python train.py --init_std_qkv=0.0259 --init_std_down=0.00552 --max_grad_norm=1.0 --warmup_steps=26
MLP neurons of a small language model. Each row is named by its layer, matrix (up: input weights) and neuron, and shows model dimensions 176-271. Each number is 128 + 32 x the weight over its row's rms, rounded and kept within 0 to 255.
After each neuron's rows, "fires on" lists the tokens most often at its 100 highest values on Wikipedia text that the model never trained on.

L2.up2948 [149 138 113 137 140 101  89 160 126  88 117 148 109 174 127 151 170 115 116 113  89 136 107 157 130 103 114 133 144 139 143  88 116  97 104 140  54  80 129 149 121 126 167 120 103 139 154 133 157 119 108 163 195 160 158 148 158 123 131 117 144 108  67 156 175 121  80 177 138 110  76 142 116 129  98 149 134 166 130 121 162 110 134 102 150 106 120 156 134 132 169 145  93  93 158 224]
fires on: " $", ":", " £", "P", "$", " L"

L2.up2350 [170 165  90 110 133 141  92 153 106 138 182 126 111 111  85  72 103  64 160 118 132  79  77  94 143 114 139 131 214 123 192 155  58 176  71 130 183 119 123 146 199 116  73 151 136 168  40 173 165  76 209  91 101 138 114 135 155 116 166 152 142 155 120 136 136 136  77 104 174 155 147 119 160 137 100 150 142 155 158 118  98 112 117 114 165 166 112 140  94 113 172 140 117  71 140 201]
fires on: " de", " p", "a", "da", "ram", "("

L2.up501 [128 120 125 123  90  91 150 131  83  96  99 251 153 130 119 152 196 154 180 147 127 145  69 115 102 154 121 142 165  85 129  99 199 129 143 171 142 122 161  71  96 109 108  95 125 131 141 122 114 134  96 167 138 130 185 107 111 129 102 171 120 135 151 205 105  82 168 122 140 100 172 176 130 135  80 161 189 119  96  91 183 135 142 128 108 104 135 107 101 108 138 139 105  85 144  83]
fires on: "-", "ung", "o", "ong", "ing", "ang"

L2.up2326 [ 94 129 160 141 109 140 112 107 159 135 135 161 157 103 174 139 212 188 149 144 127 123 137 114 155 143 119  81 128 109 155 154 146 163  91 123 157 102 138 112 164 167 137 145  65 135 130 115 102 117  86 108 127 121  71 155 134 100 154 164 170 204 122 110 127 161 129 127 154 133 158  40 129 159 183 153 149 141 144 159 104 129 137 141  92  85 122 124 144  73  98  93  95 145  89  97]
fires on: ":", " research", "di"

L2.up1796 [ 74 112 136 145 117 146 154  93 115 127 116 155 124 139 108 127 150 142  96 112 124 197 159  40 104  56 124  79 167 115 174 141 179 148 158 142 143 152 152 108  95 173 140 142 168 113 162 176  88 143  92 213  70 121  97 150 112 141 107 131 170 140 165 119 109  98 187 113 110 139 161  91 138 158 118 111 159 131 183 117 127  77 117 157 118 129 112  99 108 165  95 125 149  99  66 140]
fires on: "ed", "ped", " arch", " con", " Arch"

L2.up603 [100 128  77 170 150  97 167  76 201 104 120 147 127 157  58  57 145 128 138 175 143 128 141 149 135 117 132 143 134 134 156 186  97 134 139 140  93 101 208 133 134 114 110 105  79 129 134 116 161 104 105 134 146 176  85  98 162 103 120 169 150 117  75 101 115 126 135 122  94  75 138 126  82 109 135 176 104 119 166 167 126 150 114 110 184 176 208 114 100  72  83 187 155  72 109  93]
fires on: " by", "ed", "ight", "li", "ar", "-"

L2.up989 [137 155 206 143 114 126  81 137 122  78 157 154 126 132 170 133 134 176 149 138 146 147  92  69 188  82  98 133 156 131 113 185 171 132 193  88  72 153 140  87 143 112 135 139 134 187 167 106 126 152  88 101 119 149 116 143  99 135 118 120 140 160 143 171 103 126 151 151  84 133 152 120 110 155 140 102  77 144 117 164  87 131 150 136 181  80 127 101  57 147 153  78 137 161 118 100]
fires on: " E", " Ver", " several", " No", "é"

L2.up1007 [111 124 133 119 123 147 162 100 144 162  85 117 101 179 174 150 160 122 120 136 133 194 150 113 117 171  93 104 148 135  93  97 150 136 122 120 122 164 135 125 165 110  80 138 110 141 101 117  80 163 110 104 141 106 156 151 124 166 118 100 119  91  77 159  99 155  95  98 113 114 160 160 133 146 154 118 107  68 116 134  86 101 123 128 119 126 147 138 152 158 131 109 153 129 137  65]
fires on: "al", "st", " Ren", "and", "el", "ol"

L2.up1134 [133 149 165 107 148 125 130 109 140 154 184 128  92  93 128 164  92 155 133 158 204 116  49 177 193 220 114 107 131 137 139 161  54 164  65 147  92 174 131 122  77 116 141 141 163 114 162 124 156 128  96 117  97 148 125 176 154 128  99 172 136 160 164 124 168 100  94 162 144 116  93 129 101 131 148 189 101  55 127 163 176 151 166 114 197 159 194 151 104  82 121  85 155 131 137 130]
fires on: " Cha", " Di", "e", " Kent", " Thi", "ach"

L2.up876 [131 168 139  92 164 154 112 102 100 130 111 102 110 136  94 194 154  87 149 119 111 129 135 128 101 164 103  99  93  77 121  47  94 119 129 151 147 144 108  85 151 103 109 123 170 160 141 160 120  77 159 101 174 125  94 125 109 170 124 195 126 124 124 155 114 155 118 124 132 100 140 136 152 108 103 115 124 153  78 190 137 137 153 150 185 164 111 135 107 157 112 116  94 150 167  75]
fires on: "6", "5", "7", " mid", "9", "8"

L2.up194 [111 106 101 126 135 153 133 133 104 148 112 113 103 164 153 160 116 115  58 138  93  70 169 102 141 115 105 134 109 133 100 107 135 137 137  89 129 145 181  50 116  74 156 180  89 128 131  87 150 130 120 123 156 112 166 126  95 184 124 118 144  49 141 109 160 160  46 101 152 147 128 183 108 139 166 103 142 137 108 130 136 162 166 158  75 180  63 103 125 174 106 133  88 109 127 136]
fires on: ")", " (", ";", "),", "1"

L2.up1629 [161 103 125  65 170 137 129 132 111 122 164 115 163 120 159 130 105 156 150 121 181 131 159 129 141 154 137 152 102 147  91  76 170 156  84 129 203 158 116 125 132 121  95 148 131 113 155  71  83 180 123 166  42 124 154 151 146 129 139 115 147 109  59  96 143  85 118 105 122 129  77 145 161 118 141  91 106 188 167 142  97 115  87 197 139 105 139 191 137  87 155 123 143  98 119 124]
fires on: " Bar", " BBC", " V", " Bu", "Bar", " Barr"

L2.up3013 [148 108 112 130 125 110 194 113 101 133 129 193 157 102  94 173 164 196  74 132 107  56 116 155 106 139 159  97 121 196 137 177 132 121 132 117 179 126  95 119 139 122 193  88 148 164 102 119 134 114 136 114 145 182 110 124  89 157 107 102 114  59  72  89 140 100  99 129 146 122 103 161  75 150 118 123 106  94 162  93 130  62 160 122 100 148 136  93 128  57 170 110 104 119 101 105]
fires on: "van", "chan", " Chan", " Kan", " Dan", "gan"

L2.up1753 [139 134 162  71  88 115 115 130 169 170 131 129 173 143  18 146 142 190 106 136  94 174 108 165 106 144 113  64 130 161 174 129  98 117 114 139 123 134  95 140 135 125 140 103 198 113  82 114 137 113 136 154 164 140 101  81 143  87 176  90  48 126 145 142 146 144 135 133  78 109 111 168  83 147 154 154 187  92  93 199 139 130 108 131 100 148 143 158 112  74 161 143  79  69  66  70]
fires on: "-", "ult", "ed"

L2.up93 [136 171 198 153  92 138 132 189 140 124 103 122 135 171 137 139 161 148 127  90  88 167 101 119 145 156 110 121 114 159  71 161 150 171 153 129 135  97  80 104 140 139  33 119 148  85 146 128  99 114 145 114 104  90  75 135 128 114 145 130 151 113 126  72 121 156  71 139 128 143 151  66 128 101 151 103 146  73 143  84 147 119 117 100 106 120  75 121 125 199 105 191 144  94 131 158]
fires on: "1", " since", " Japan", "in", "9", ":"

L2.up51 [ 94 155 101 181 130 143 143 160  46 144 144  84 143 168  81 165  87 123  81  85 153 155 142 153 113 165 116 135 116  92 138 152 131 185  66  96 161 125 113 133 150 120 105 126 127 117 152 138 135 118 100 149 167 139 140  90 128  94 160 116 131 125 167 115 152 112  88 102 152 180  99 143 114 165 132 127 100 125 163 182 120 147  84 102  97 144 193 133 188 103 148  82 135  62 127 140]
fires on: "ment", " Bur", " Hi", " Bha", " Bas", " Ru"

L2.up1831 [111 112 122 134 139 111 128  98 131 108 135 142 192 157 129 126 152 188  94 196 101  88 129 119 141  73 104  81 113 109 131  80 115 122 119 130 112 108  81 106 114 114 101 129 163 157 142 169 133  95 146 142 108 131 194 134 154 161 194  97 135  85 139 125 107 184 158 132 109 160 109 101  55 159 114 182 104 166 121  56 101 106 128 128 176  81 208 168 157 114 164 133 125  95 145 131]
fires on: " $", ":", "es", " /", "="

L2.up2669 [136 147 133 138 150 170  98 109  90 120 149 101  83 122 110 108 118 106 104 166 101 134  94 125 124 106 142 153  95 175 139 116 120 109 117 162 153 182  75 142 137  75 128 123 140  99 156 160 119 107 130 162 133 154 179  83 123 152 101 160 118 153 163 134 113  59 141 108 126 139 175 110  92  62 125 136 154 169 150  80 118 137 158 127 148 174 156 113 121 149  99  81 166 126 100  90]
fires on: " and", "0", "ense", "ure"

L2.up116 [127 129 149 130  84 101  71 103  96 138  70  78 133 131 150 125 105 122 103 152 100 187  91 112  86 111 152 103 137  87 113 103 109 139  65 136 106 111 156 174 112 101  77 161 120 138  86 121 127 170 127 134 136 130  86 110 150 178 117  86 142 145 127 191 158 140 157 105 136  97 146 181 137 120 132 139 118  86 151 100  80 127 126  69 154 148 166 168 153 101 152  31 144 120 136 132]
fires on: " (−", "ation", "id", " Rank", "ph", "ated"

L2.up1813 [ 40 115 132  97 100 119 130 140  87 101 100  76 115 128 188 151 104 171  65 124 156  91  39 111 133 152 105 150 107  80 118 154 111 184  99 100 136 121 133 146 138 132 138 142 237 179 152 138 151 111 191 130 184 137 110 105 111 121  77 137 124 123  64  80 142 109 109 132 126 149 150 189 108 103  96 160 153  93 100 122 131 131 113 122 101 173 138 109  98 121 114 115 167  55  87 116]
fires on: " No", " Cla", " top", " Best"

L2.up2339 [128 120  70 108 122 139  88 114 139  85 114 136 160 167 166 142 171 138 135  99 104 118 105 197  82 134  68 153 140 126 166  70  98 103 106  71  67 169 144 150 155  86 192 103 155 125  67  73 156 173 172 119 188  88 160 128 153 113 128 119 132 149 102 140 122 112 126  95 148 115  45 168  98 164  95 196 120 114 159 125 125 106 133 132 162 138 126 168 122 135 149 182 173 115 111 136]
fires on: " So", "ly", " ==", " or", " so", " and"

L2.up1866 [ 97  88 137 121 121 126  70 106  79 153 151 122 130 194 119 109  68 141 179  89 193 205 102 128 118  96 139 172  81 125 144 191 116 101 168 123 133 119 125 151 197 112 165 126 151  84 111  76 109 161 161 121 160 118  83  57 102 130  92 141 153 110 178 111 199 119 155 125 149 128 102 151 140 150 154 108 143 141 153  96 154 124 142 126 143 140 131 135  75 114 100 124 181 130 135  92]
fires on: "ing", "en", "2", "3"

L2.up2904 [132 114 111 139 130 134 106 122 128 160 137 122 139 167 139 167 144 119 122 119 121 142 132 140 163  58  64 111 172 114 124 152  85 131  95 105 113 122 140 124  95 108 150 134 159 121 112 164  89 111 125  83 176 166 173 115 156 137 144 149 171 110 177 123 169 108  59 102 100 116 165 113  97 100 162 130 155  97  79 140 152 189 154 128  69 145 120  68 116 126 113 137 145 129 146 106]
fires on: "y", "d", " Shri", "na", "ju", "ish"

L2.up1175 [149 116 140  53 138 161 131 132  74 168  77  75  91  98  83 163  92 153 163  92 129  98 168  48 185 156 119 159 103 149 106 140 151 170 114 131 168 129 166 148 124 212 136  92 123 141 103 114 139 104 153 107 133 139 138  82 136 105 129 138 155  96 128 147 121 182 145  94 160 112 163 212  94 147 188 138  60 130 118 155 106 153 150 135 103 171  82  75 108 124 133 130 118  57 109 108]
fires on: "ed", " Sand", "iz", "lip", "ing", " Christ"

L2.up2712 [135 106 160 132 190 120 104 120 126 162  96  95 163  64 128  89 182  57 136  86 128 163 165 150 135  93 141  95  84 160 126 125 110 198 127 128 123 118 153 153 158 106 142 113  87 174 170 143 152 118 125 109  21 147 126 126 141 160 101 124 143 116 176  97  98  85 151  82 122 141 137  86 145  79 121 129 129  64 148 132 109 198 111 154 171 162 133 157  56  66 115  95 153 161 142 158]
fires on: "s", " pre", "t", "ting", "ner", "tch"

L2.up1735 [117  66 164 136 128  97  86 140 148 112 144  87 161 104 192 132 125  99 142 109 177 119 136 114 137 132 128 131 125 147 146 191  79  58 111 119 109 131  95  94 142  76 109 148  90 103 110 102 126 127 113 116  98 158 105 139 110 158 186 133 100 119  99  92 126 184  90 116 128 181 160 174 164 124 102 180 108  92  93 109 180 137 118 161 146 134 114 131 111 164 126 178 125 116 122 105]
fires on: " v", "in", " in", " un", "In", " for"

L2.up1350 [119 145 164 130 131 116  95 134 126 112 121 110 146 128 148  95 124 157 118 175 101 121  91 106  91 167 157 105 186 149 116 157 147 172 180 113  99  91  89 122 180 133  99 154 152 164  90 148 142  74 148 107 175 147 127  90 125 119 122 103 138  45 157 108 163 165  67 122 107  64  80 108 128 126 215 135  93 112  70 104 109 127 163 106 108 137 169 162 125 110 108 213 121 187 220 126]
fires on: ":", " /", "il", "1", " +"

L2.up677 [126 105 120 117 163 142 143 149 117 150  93 210 146 170 143 103 108 143 105  81 112 110 154 179  71 140 128 197 108 111  89 178 184 115 169 104 127 127  78 102 157 175  73 129 138  87 124 105 109 140 132 134 131 157 111 119 161  91 142  98 128 130 120 165 135 143 102 148 139 126 154 136 132 105 140 112 102 148 142 115 103 161 109 141  80 127 117 105 151 196 116 105 108 121 179  80]
fires on: "wi", " Wi", "W", "win", "w", " Wool"

L2.up636 [176 135 134 134 160 114 101 131  91 108 129  96 168 138 101 114 115 132 154 131 157  88 103 117 148 104 115 114 122  86 161 131  62  98 164 128 138 164 100 110  70 109 178 138  90  94 120 125 154 103 144  97  94 163  59  68 154 104 119 150  57 207 126 154 134 117  74 135 117 126 112 126  94 126 168 135 133 186 127  94 146 116 113 146 139 128 116 141  85  92 125 142 150 171 113 174]
fires on: " December", " April", " Cla", "cor", " Ol", " arch"

L2.up2543 [106 173 139 117  75 134 174  91 111 165 104 100 155 119 126 109 106 113 143 127 165  92 121 212 133 155 155  98 112 152 110 180 124  85 120 157 122  85 115 150 124 131 169 116 157  98 168  92 142  96 205 125 139 124 121 131  43 145  78 124 117 134  90 103 165 160  97 107 124 132  94 130 183 126 169 167  67 140 115 120 116 129 112 103 169 154  90 118 136  91  84 111 174 121 129 178]
fires on: "\n", "ation", "ate"

L2.up2655 [134 147 136 143 108 103 162 169 136  89 155 183 146 126 168 180 124 144 114 111 179 135  65 105 165 194  79 160 137 127 193  89 160 142  97 106 178 113 112 104 126 112 124  89  92 159 196 155 131 162 164 101 139 169 117 123 170 119 125 148 127 137 163  66 144 105 167  90 142 190 128 129 137 140  88  97 106 143 156 115 138 183 152 161 157  70  53 148 127 125 138 209 106 143  79 107]
fires on: " –", " /", ":", "up", " Games", "style"

L2.up520 [139 154 148 146 108 129 132  97 144 118 161 124 137 124 100 163 105 170 104 152 141 131 153 115  93 154  89  88 148 109 101 114 121 127 103 133 126 139 110  71 144 182 178 122 154 205  85 114 165  96  65 107 111 129 140 146 121 163 143 146 114 138 154 111 202 126 118 168 109 103 121  72 165 154 181 156  86 160 147 143 146 170 139 153 157 123 101 162  86 110 134  69 139 198 178 100]
fires on: ":", " Los", " Lu", " Lou", "ou", "ie"

L2.up2682 [120 124 165  71 124 131 148  82 127  90 129 153 120 114 124 112 159 102 158 115 200 103 140 166  93 100 102 147 174  79 176 111 112 199 122 134 148 106 109 142 104 130 168 156 130 148 120 136  92 130 108  78 119 145  99 137 118 100 124 116 178 163 105 155  97 145 110 117 134 131 140  92 104 157  90 170  65 110 137  79 106 165 121 154 122 140 126 145  81 118 148  79 101 133  54 141]
fires on: " film", " video", "lay", "work", " credit", "tion"

L2.up935 [128 147 117 134 136 119  44 138  88  71 144 171 191 132 142 132 184  80  90 154 123 102 110 142  84  79 134 143 164 105 158 125 184  93 106 119 180 145 112 146 143 104 140 151 150 122 124 152 110 153 134 129 145 108 148 117  89 175 141  68 139 161  91 147 134 143 123 114 115  92 183 136 122 127  82 121 119 127 151  97 151 151  96 106  96 146 157 112  95 119 143 118 152 154 127 110]
fires on: "i", "qui", "ri", "tri", "uri", "adi"

L2.up264 [149 143  98 151 100 133 119  97  90 124 127 106 157 117 165  84 140 131 141 123 144 114 127 120 116 140  77  49 118 165 128  76 123 140  89 135 158 134  72 130 140 101 178 109  99  69 163 127 137 101 140 143  30  84 205 100 104  41 153 124 168  96 168 140 126 109 125 133 111 114  94  84 165 149 134 139 147  84 132 153 119 122 100  71 130 150 116 155 142 118 112 116 155 124  54 138]
fires on: " career", " life", "Career", "History", " election", " History"

L2.up1478 [126 122 178 136 115  92  97 131  75 118  74 143 176 157 103 134 141 141  99 105 150 116 120 144  87 105 157 108  98 148 130 139 139 109 164 142 108 204 175  95 200 104 110 122 199  98 117 147 150 146  91 136 157  97  92 149 141 152 151  63  68 173  83 126 141 137 104 141  94 129 141 181 110 114  52 128 175 102 186 114 114 105 140 120 104 109 125 162 218  93 159 133 144 105 115  92]
fires on: ",", " and", " April", "ol", " than", "ed"

L2.up402 [149  83 176  95 120 130 167 168 124 102  77 155 118  84  67 141 128  70 102  91 118 122 109 137 171  91 113 115 156 107 167 148 161 174 192 104  60 135  95 113 147 111 114 123 115 152 111 125 124 164 104 210  97 147  79 111 136 129 114 144  99 148 101 113  88  73 150  73 157 122  98 127 158 129 102 142 120 128 133 183 187 113 166  81 154 119 149  94 127 143  58  83 150  64 142 110]
fires on: "em", "ym", " Em", "M", "clo"

L2.up2487 [172 167 122 113 127 119 114  92 150 105 139 201 142  84 127 143 122 144 102  79 128 100 107 150 109 135 107  99 163 124  74 160 118 102 167 142 114  93 140 188 125  88 108 185  86 122 124 108 122 133 107 172  81 131 118 122  94 106 141 111 112 118 123 132 129 121 101 159  58 189  99 151 120 107 135 179 106  45 113 159 105 131 174 123 112 145 169 133 112  56 183 166 139 162 153 131]
fires on: " based", "ed", " information", "based", "==", "Background"

L2.up564 [128 122 119 129 123 130 102 128 135 155 127 111 183 187 113  53 106 129 213 168 169 143  99 146 113 159  94  81 156 191 116 234 153 108 106 185 162 101  81 103  78  86  88 131 147 152 170 153 127 102 106 142 146  55  73 218 160  47  70 134 108 123  91 105 127 129 189 108 143 172 197  89 143 101 107 124 163 130  89 184 107 149 148 138 114 172 125 121 141 128  84  76 146 114 147 148]
fires on: "ae", " found", " Temple", "on", "ri"

L2.up2894 [129 117 107  86 144 124 118 145 123 126 110 145 172 109 116 110 134 137 140 122  92 133  72 141 125 156 139 126  90 155 170  76 151  81 126 127 110 186 125 144 133 110 149 140 110 133 172 156 126 131 145  74 156 111 113 160  99 135 147 158 131 144 128  95 187 103 113 145 143 149  82 144  91 167 142 133  90 110 106  91 176 103  99 139 111  98 133 141 118  96 126 140 127  99 125 181]
fires on: "==", "d", "===", "if", "ri", " =="

L2.up2636 [142 182  87 105 159 146  93 127 136 148 103 125 130 117 175 125 108  80 162 142 101  97 127 122 142 184  95 114 138 149 126 122 118 158 101 106  65 146 120 179 101 141 164  98 150 122 108  80 105 113 118 178 132  90 142  46 148 126  98  62 186 139  98 178 151 100  91 134 163 163  99 132 137 194  98 121 128 208  98 115 108 108 118 111 194  71 133 139 127 141 128 178 141 108 131 120]
fires on: "'", ",", "(", " and", " or"

L2.up907 [162 106 124 118 104 141 155 105 160  99 124 129  90 182  92 115 143 100 135 129 204 163 174 127 118 122 110 112 133 116 152 112  60 131 170 136 102 139 117 140 134 123 144 149 118 160 144 118 189  91  85 125 117 121 124 145  80  70  96 114 206 196 120 138  97 121  88 168 174 144  91 132 123  67 112 116 125  87 129 132 148  76 176 159  81 131 149 188 130 154 121 144 145 104 127 152]
fires on: "0", "ward", "final", " Member", "mer", "5"

L2.up1707 [168  48 138  85 160 138  67 156 115 140  99 105 114 105 171 157 154 139 178 150 152 149 114 155 128 139 129  94  77 164 111 111 122 136 198 145 110 123  84  98 121  82 117 105 115 129 152 126 209 103 119 158 182  95 178 133 105 150 161 122 140 154 121  94 105 110 141 176 122 171 130 115 166  78 113  74 104  75 125 103 111 117 136 174  44 129 164 142 154 108  94 142  70 142 148 113]
fires on: " to", " |", " and", " or", " from", "ed"

L2.up1736 [172 128 130 105 115  78 130  89 138 119 198 135 103 111 115 178  68 149 124 139 147 139 115 136  63 121  73 111 106 101 113 232 134 170 129 176 142 182 151  95 141 160  79 143 157 153 152 120 122 129 107 101  89 123 196 120 134  99 123 115 140 140 105 123 143 153 128 192 108 148 141 145 136 206 166  98 108 151 184 123 203 152 145 115 131 131 135 144  82 166 144  82 124 164 120  77]
fires on: "ju", "qui", " inter", "ly", " Ju", "ably"

L2.up1233 [193 125 104 125 175 121 172 166 171 142 145 115 125 155 114 149 117 109 150 133 119  50 125 139 126 157 141 130 104 178 140 133 146 135 157  90 205  77 165 118 161 189 146 141 166 159 130 158 167  92 141 113 126 177 174 114 130 151 108 110  61 144 120 130 113  82  98 142 159 162 101 103 150 119 146 112 134 118  70 120 127 168 139 107 113 112  73 112 124 122  93 164 134  58  99 187]
fires on: "n", " of", "ch", " North", " following", "or"

L2.up790 [156  59 105 161  50 135  61  97 119 122  73 132 161 160 144 136 179 102 110  73 147 120 134 160 143 105  58 109 156 141  89 158 107  77  80 167 145 184 124 159 191 125  97 127 120 169  83 163 167 184  89 145 190 106 125 106 113 123 145 138 180 130 130 128 150 139 126 136 167 143 157 135 126 146 142 122 118  42 100  86 168  79 187 117 117 110  70 160 156 143 103 150 111 144 172 127]
fires on: "v", "am", "m", "yl", "y"

L2.up1068 [130  85 152 129 175 150 131 148 138 135 121 102 147 104 172 160 151 192 114 102 113  88 127  90 121 159 109  93  66 152 197 167 118 176 163 129 108 138 132  76 137 119 159  97  84 155  54 111  70 182 100 191 111  98  82 193 166 126 110 103 150  97 155 115 129 124 107 162 140  53  92 169 138 156 111 121 183 116 211 110 146 163 146  66 125 165 125 125  75 160 132 188 114 104 101 119]
fires on: "a", "on", " a"

L2.up1633 [170 133  98 110 133 128 117  87  79 157  83 135  94  92 176 103  89  88  74  92 150 186 128 124 124 129  80 176  97 169 161 126 141 148 130 146 161 169  21 159 117 122 164 152 117 122 143 108 116 118  67 128  74 106  88 121  87 105 148 105 141 132  97  96 174 129 169  61 101 142 179 135 125 144  75 149 146 105 129 131 154 151 132 165 122 159  94 166  79 126 167 223 109 121  88 136]
fires on: "vo", " Mark", " Marco", "tro", "sco", "co"

L2.up2925 [144 156 122 116 122  85  64  71  74  88  94 123 143 170 174 158  93 125 157 160  99 113 145 196 153  97 141 115 128 112 130 146  97  45 167 182 110 126 155 122 166  87 125  92 141 182 152 116 126 142 167  94 130 150 122 128 148 101 106 145 116 139 106 125 116  78  70  86 176 102 120 135 128 107 128  87 113 157  95 167 115 106 162 108 153 172 116 129  88 131 133 162 122  90 138 160]
fires on: "W", " Y", " Wi", " Wood", " well"

L2.up833 [129 110  99 137 149 140  87 145  85  47 124  56 147 145 129 167  99 128 155 120 149 122 159 142 176 140 113  90 143 125 126 128 139 107 107 115 117 123 112 105 136 126 181 151 166  96 126 139  89  55 130 164 131 126 140 154 112 106 105  99 110  62 205 165 126 119 156 100 118  86 116 133 123  95 105 113 119 174 106  97 110  83  96 153  82 101 145 132 114 174 131 157 132 186 119 124]
fires on: "s", "land", " Day", "poli", " Fall", " December"

L2.up2553 [178 170 112  99  74 132 147  81 118  80  92 123  91 166 149 165 132 146  99 127  99 141 142 127 112 101 106 122  87 113  75 105 175 136 118  86 141 153 125 117 156 108 172 134 129 170 148  52 163  58 108  83 153 157 115  97 131 231 178 108 138  93 174 119 131 178 122 101 175 120 142 104 156 140 154  94 203 101 101 120  72 142 191 124 108 151 132 134  69  58 149 118 162  90 146  96]
fires on: " (", "son", ":", "\n", ";", " either"

L2.up1560 [145 144 127 103 145 145 109  88 106 157 143 166 150 192  68 100 151 101 145 148 136 148 139 107 155 139  88 126 132 152  71 139  89 102 110  87 134  95 145 128 158 156 108  86 112 151 108 178 142 151 107 112  98 153 111  75 184 119  94 147 207 115 151  96 142 158 125  73 112 160 118 119  67 148  79 139 135  73  98 111 114 120 138 144 182 156  91 113 164 123 156 130 188  59 123 109]
fires on: "ed", "ing", "ic", " Bank"

L2.up2613 [120 102 122 110 156 133  98 138 145 148 159 135 135 125 178 157 107 139 117 167  95  81 129 137 133 198 106 109 104 128 130 114 103 101  67 144  89 139 171 108 107 109  99 104 141  68 129  78 149 106 136 115 192 129 136  77 124  63 128 130 181 128 126 154 109 104 117 157 141 185 135 143 100 176 117 115 111 176 156 124  92 106 130 112  53 131 127  93 155 121 130 175 165 176  86  70]
fires on: " |", " and", "d", "ed", ":", "'"

L2.up2734 [141  80  91 157  95 143 135 150 102 135 104 128  79 138 128 222 188 144 166 136 146  93 157 145 119 114 126 132 153 163 106  98  98  98 113  94 161 137 162 188 102  19  92 114 141 132 206 139 101 145  77 148 121 147 137 198 129  89 135 122  97 107 116 112 132  84 189 104 135 127 112 135 128 113 128 141 104 137 175 142 163  81 121  88 156 169 133 106 140 131 114  77 102 145 147 134]
fires on: " Car", " Cal", " black", " Ber", " James", " Campbell"

L2.up701 [117 181 139 153  92 119 130 139 141 154 122 184 134 155 149 107 118  75 106 147 121 151 165 110 155 145 111 161 137 112 126  99 113 153  90  54  92 123   0 111  69  96 103 150  90 204 141  75 107 166 158  74 105 114 168 182 132 204 100 129  76 157 176 154 181 124  86 120 141 138 196 135 121 122 157 128 119 103  93 114  76 152 115 139 123 117  69 109 161 117 129 185 148 137 101 154]
fires on: "e", " Nor", " Mer", " Del", "-", "el"

L2.up2450 [111 119 147 173 131 158 137  81 185 149 114 127 156 116 125 118 177 193 161  68 129  96 114 145 150 110 108  49 137 133 190 101 107 115 108 176 140  66 169  90 142 152 112 133 120 129 135 122 126 143 175  94 120 143 157 165 108 139 118  88 137 105 103 149  97 162 151 174 138 108 122 138 164 104 107  87 165 160 126 116 132 135 190 121  97 122 145 120 124 128 114 179 128 152 120  82]
fires on: "le", "on", "t", "har"

L2.up967 [159 113 112  97 133 113 105 155 145 132 128 154 124 128 126 114 152 132 165 147 156  80 105 123 138 174 112 127 132 176 112 114 113  93 119 115 140 125 155  83 132 140  95 122 160  95  95  95 156 142 141 112 125 140 138 148  85 160 119  98 124 138 187 121  96 102  66 123 200 108  76 149  88 136  85 139 136  88 146 145 105 142 146 163 127 142  88 146  91 164 153 106  70 130 137 179]
fires on: " of", ",", " |", " from"

L2.up1351 [160 130 148 162  99 111 163 149 101 139 120 119 193  96 125 134 146  89 171  80  68 112 137  81 115  96 161 110 116 102 109 100 111 150 117 170 125 170 147  87 161 203 127 131 132 153 124 173 107  87 141 134 159 162 112 109 130 118 142  69 129 131 129 176 183 155  73 110 145 167 212 134 122 131 134 136  95 190 125 140  88 113 161 137 171 156 109 118 149 114 134 136 135 168 124  74]
fires on: "6", "7", "5"

L2.up1108 [167  87 125 147 118 147 159 152 171 115  40  73 167 142 112 152 169 110  83 137 154 169 140 137  92 123 126 172  84  77 191  81  90 160  57  95 135 156 127 105 146 134 106 130 119 169  97 138  73 148 132 163 160 115 148  89 132 103 100 128 169 139 102 104 105 121 130 128 122 118 125 141 113  91 183 111 179 135 200  71 100  99 138 117 120 163  92 171 114 174 155 209 129 102 121 127]
fires on: "O", "st", " Va", "l", " Ol", "Ro"